Weights of a small GPT-style language model, trained from scratch on English Wikipedia.
Size: MLP 768 SwiGLU, 16.1M parameters.
Architecture: RMSNorm before each block, learned and rotary positions, tied embeddings.
Training: a variant of Adam for these matrices, 315M tokens, 5049 steps.
MLP neurons of a small language model. Each row is named by its layer, matrix (down: output weights) and neuron, and shows model dimensions 32-127. Each number is 50 + 15 x the weight over its row's rms, rounded and kept within 0 to 99. A neuron's up and down rows have the sign that makes its largest values positive.
A block is one neuron, or neurons of one layer that tend to fire together. After each block is what it responds to, as a language model described it from the Wikipedia text at the highest values.

L5.down58:68 62 55 55 39 72 57 65 38 51 55 36 45 65 79 41 57 25 51 69 64 84 48 38 48 68 57 39 79 37 61 73 53 45 74 69 42 35 49 54 47 42 57 58 38 41 51 32 68 55 48 79 55 69 19 43 38 62 31 36 56 58 47 41 21 58 41 45 58 38 45 49 39 54 40 49 64 59 37 26 51 53 53 54 69 51 63 49 65 35 45 34 45 47 39 51
L5.down218:14 53 78 41 70 57 76 66 72 24 51 46 59 57 56 47 41 54 57 57 17 63 51 56 44 44 58 46 57 43 55 53 62 42 40 42 42 69 36 53 71 72 59 39 35 44 76 68 34 68 58 61 56 21 38 60 52 23 40 59 49 26 33 76 60 58 60 43 55 29 34 52 39 64 55 67 75 40 41 42 57 35 42 57 54 65 60 36 53 56 41 57 31 47 36 43
L5.down381:30 69 56 55 55 52 72 85 58 47 48 45 60 66 60 53 84 35 56 47 50 47 49 40 30 72 53 20 46 22 58 44 44 64 28 47 23 51 40 55 60 33 43 42 73 65 80 54 50 45 45 66 44 46 75 46 69 41 40 72 11 54 41 76 34 58 42 53 49 59 47 41 39 34 66 45 62 09 77 64 23 51 58 38 37 49 51 54 62 53 59 53 28 48 50 74
L5.down586:57 40 31 53 54 52 41 56 57 66 65 36 50 56 65 65 41 53 59 79 78 51 55 68 67 30 53 64 59 58 56 63 59 46 46 34 57 70 58 47 44 44 57 54 61 63 39 30 73 62 31 62 46 25 39 64 17 64 41 39 44 58 83 24 42 43 18 34 56 50 56 37 49 73 41 35 48 71 41 34 42 36 69 42 59 50 58 53 45 46 45 45 32 51 63 38
Responds to: Fires on "as" after career verbs (served as, worked as, joined as) before a job title, and weakly on "was", "became", "public".

L7.down476:50 52 60 48 50 65 20 36 64 44 43 35 67 49 64 64 56 55 35 32 41 29 41 72 61 41 69 55 87 74 61 42 41 79 25 47 57 50 60 31 44 61 55 25 57 55 64 34 60 90 32 50 65 52 99 34 39 66 39 36 44 39 41 30 39 43 34 45 33 74 66 38 36 70 43 50 29 99 46 58 59 35 67 47 51 62 34 48 46 55 57 51 28 66 64 55
L7.down698:64 26 46 66 42 56 61 46 69 44 77 40 31 13 42 30 72 39 62 65 32 47 62 42 38 35 48 49 29 30 52 34 17 54 53 48 51 65 82 29 39 61 83 80 52 52 42 54 51 54 43 46 35 20 30 70 37 50 34 57 50 33 32 72 64 46 38 39 43 61 61 36 75 69 63 44 42 96 70 64 58 49 47 40 48 24 53 44 75 56 44 49 63 67 39 70
Responds to: Mostly the indefinite article "a" before a noun phrase, as in "arranged a deal" or "with a cover", plus dashes and pipes opening credit or track-list entries.

L7.down375:46 62 70 70 35 54 78 54 60 36 45 30 29 26 50 47 29 65 57 60 39 28 43 42 73 44 74 72 63 68 49 57 38 42 64 31 59 39 56 54 48 23 42 60 45 34 56 18 43 52 42 41 38 23 68 54 58 51 16 66 60 61 42 47 65 27 57 53 22 26 30 44 30 76 60 46 55 90 43 51 52 60 52 41 51 44 84 43 92 38 55 52 52 64 47 69
L7.down445:38 56 45 15 59 51 37 48 43 43 38 54 49 86 25 59 62 27 63 59 62 29 42 18 81 31 65 51 64 59 34 49 54 32 99 36 17 48 55 39 50 30 34 63 73 52 73 66 47 48 49 61 41 44 00 54 48 58 44 80 39 53 41 60 36 49 53 41 53 58 50 59 57 74 70 75 72 16 47 62 57 28 60 39 38 63 38 61 77 60 57 29 47 53 71 63
Responds to: Function words just before an upcoming verb: not after could/did/does, relative which/that, and adverbs like also, now, generally.

L3.down185:29 19 43 26 81 40 51 77 30 22 34 50 55 67 32 73 35 38 45 52 69 35 68 63 37 51 49 48 58 58 38 39 44 50 45 37 55 61 65 61 38 28 57 47 56 26 46 47 37 55 62 46 50 76 54 18 32 42 45 47 53 27 54 55 39 63 69 58 31 33 42 72 28 47 53 40 53 29 38 66 33 37 40 52 42 20 53 56 86 55 43 51 40 42 47 47
L3.down195:71 57 50 57 67 84 56 53 54 62 38 69 53 58 60 66 49 23 36 50 44 61 51 36 75 54 50 48 34 48 30 23 37 36 32 65 37 49 45 57 52 44 47 65 59 33 76 68 48 47 54 61 45 75 33 43 43 56 40 48 61 46 42 62 26 59 64 64 35 40 59 36 72 86 33 73 38 99 30 50 51 53 28 59 51 48 36 49 49 65 61 43 45 50 47 43
L3.down270:63 65 55 50 49 60 67 59 64 57 48 32 57 60 67 52 48 61 49 60 48 38 33 34 41 39 55 55 50 60 61 41 34 35 52 52 60 70 39 54 71 56 18 37 71 43 75 48 61 69 39 53 54 59 78 26 51 32 38 52 44 07 56 29 49 48 48 48 39 28 46 60 66 41 62 48 27 20 17 46 50 33 56 57 50 48 50 35 69 66 74 46 31 40 69 49
L3.down480:71 46 50 40 69 60 49 36 52 33 65 26 34 50 48 54 34 00 40 43 44 64 53 44 64 38 67 73 69 45 49 53 69 56 37 56 65 36 58 15 61 40 47 48 44 47 62 38 65 59 59 20 53 43 51 72 11 49 49 52 26 79 19 58 58 71 66 35 60 62 42 45 46 31 37 55 35 49 45 70 25 62 18 46 63 45 43 35 57 31 53 55 54 46 40 52
L3.down497:38 60 48 43 52 44 79 57 68 43 36 53 53 88 52 63 59 78 53 52 53 29 46 41 25 71 35 43 67 66 48 45 63 54 36 61 54 43 48 41 40 70 65 64 85 55 60 60 66 44 32 34 42 53 40 33 68 46 34 33 49 66 41 47 49 60 51 71 36 33 69 35 41 44 43 62 33 31 56 40 54 58 44 50 37 89 60 60 58 68 72 68 49 62 57 46
L3.down666:59 60 48 50 61 25 58 36 44 36 54 42 44 58 08 26 15 47 35 37 39 45 66 53 66 31 60 43 50 44 37 48 48 54 50 65 44 44 67 85 53 51 64 48 67 36 43 67 68 41 64 30 44 36 24 82 09 78 41 34 68 73 56 66 68 40 84 48 60 24 68 50 50 80 53 67 32 35 36 50 50 37 33 49 47 36 65 72 59 60 60 45 64 14 43 14
L3.down749:64 34 26 42 75 54 44 67 43 31 43 36 52 24 58 52 63 06 36 68 34 40 63 72 38 52 41 43 47 31 50 54 48 59 52 41 45 55 39 64 71 29 22 58 45 48 48 49 52 49 85 42 25 68 69 42 76 60 66 40 48 48 44 63 63 52 56 48 36 35 53 71 52 42 41 22 71 60 63 49 42 42 50 51 28 53 69 57 81 70 61 54 50 56 70 53
L3.down763:33 53 30 50 54 60 66 54 64 38 61 62 25 52 34 70 52 31 47 55 75 66 61 32 32 59 69 94 15 40 43 55 31 70 49 29 52 52 24 74 21 31 58 57 46 50 40 63 68 76 16 42 75 57 31 61 72 58 54 46 55 35 55 66 25 43 66 72 32 43 59 78 63 48 47 52 38 00 55 86 38 53 35 47 43 46 27 40 36 73 82 52 32 43 58 42
Responds to: Words that open a new clause and act as its subject, mostly relative pronouns and it, as in a matrix that describes, which called, It is also known.

L3.down294:66 81 59 48 44 67 53 45 52 49 31 29 41 68 41 51 30 51 81 52 39 53 48 71 70 45 69 57 45 36 42 57 35 40 55 15 64 34 44 43 44 32 65 41 47 43 30 62 69 54 57 76 46 30 25 57 53 34 29 54 80 68 55 28 24 61 62 46 24 69 67 43 72 85 84 46 43 99 75 57 45 43 31 38 62 28 51 28 33 34 31 37 38 40 46 50
L3.down468:80 57 80 69 47 41 28 39 40 32 69 59 33 50 46 33 35 59 57 60 54 51 44 43 54 59 40 39 37 64 62 83 46 40 75 65 59 66 58 54 48 29 54 36 45 20 38 32 82 73 84 60 49 47 41 67 54 53 40 69 34 36 47 60 48 53 45 50 58 54 42 60 38 40 45 36 41 32 52 40 51 48 31 31 58 52 31 68 73 54 32 44 65 54 39 56
L3.down491:60 62 42 58 47 55 58 57 60 30 64 55 51 50 38 47 40 69 22 44 61 45 44 46 23 58 39 59 45 27 55 23 46 21 34 77 25 68 56 46 62 45 70 32 26 66 47 49 29 46 65 50 78 33 76 49 43 54 43 54 67 16 56 45 65 70 63 64 65 53 56 68 57 32 47 50 46 24 52 46 63 62 63 40 34 48 53 65 50 42 33 57 45 53 35 42
L3.down613:50 63 39 48 55 94 59 38 43 43 43 43 41 38 39 50 64 59 48 64 26 46 15 72 35 63 31 64 76 65 50 40 60 36 37 63 40 45 54 64 65 55 53 60 42 61 62 73 24 54 71 46 11 56 48 33 32 60 29 27 75 44 84 55 33 47 49 66 49 54 55 27 58 42 53 63 41 33 32 19 42 35 55 48 29 35 60 27 45 25 36 49 73 50 73 51
L3.down628:72 38 55 55 17 46 57 56 47 29 51 54 39 49 42 46 32 18 35 46 40 45 75 44 53 57 53 62 45 58 57 45 71 49 40 52 53 52 74 32 17 43 72 50 53 23 42 37 63 41 62 38 77 71 24 36 46 65 42 20 68 57 32 27 35 67 56 72 37 42 69 49 56 76 64 59 60 99 77 16 68 36 54 41 84 68 37 49 99 70 61 32 57 27 74 49
L3.down632:42 45 30 75 50 48 63 58 45 61 52 45 49 38 57 29 46 46 31 53 39 68 31 52 54 29 47 22 46 69 39 48 39 55 88 42 50 60 46 40 34 96 67 64 49 61 60 71 39 72 70 61 70 73 24 58 45 67 51 46 59 38 39 45 37 52 51 56 53 50 21 35 56 80 66 37 73 81 38 63 66 37 55 36 60 36 51 71 50 50 33 59 49 59 59 36
L3.down739:39 38 63 42 24 55 48 44 50 50 58 52 42 41 65 57 74 50 46 38 61 48 44 39 65 77 60 48 82 59 66 59 78 49 42 43 37 71 51 38 56 31 59 50 39 65 54 55 35 55 54 59 66 59 27 49 26 58 58 38 65 37 72 47 47 61 51 54 42 40 43 41 53 77 54 39 72 99 67 44 39 65 48 30 49 13 55 47 72 60 65 54 48 54 54 49
L3.down759:63 39 55 68 26 75 46 68 51 57 33 42 40 32 52 38 71 61 54 41 40 29 44 62 60 54 67 33 44 46 57 52 40 41 67 68 47 26 55 34 17 41 50 72 56 42 58 59 63 55 55 57 64 47 38 53 55 76 60 23 69 29 33 25 63 54 17 30 34 57 48 43 68 68 53 49 61 99 92 52 64 45 56 54 73 53 33 75 66 31 55 39 61 66 50 79
Responds to: Mostly the indefinite article a/an opening a noun phrase, plus sentence-initial As, "as", and forms of make (made, making).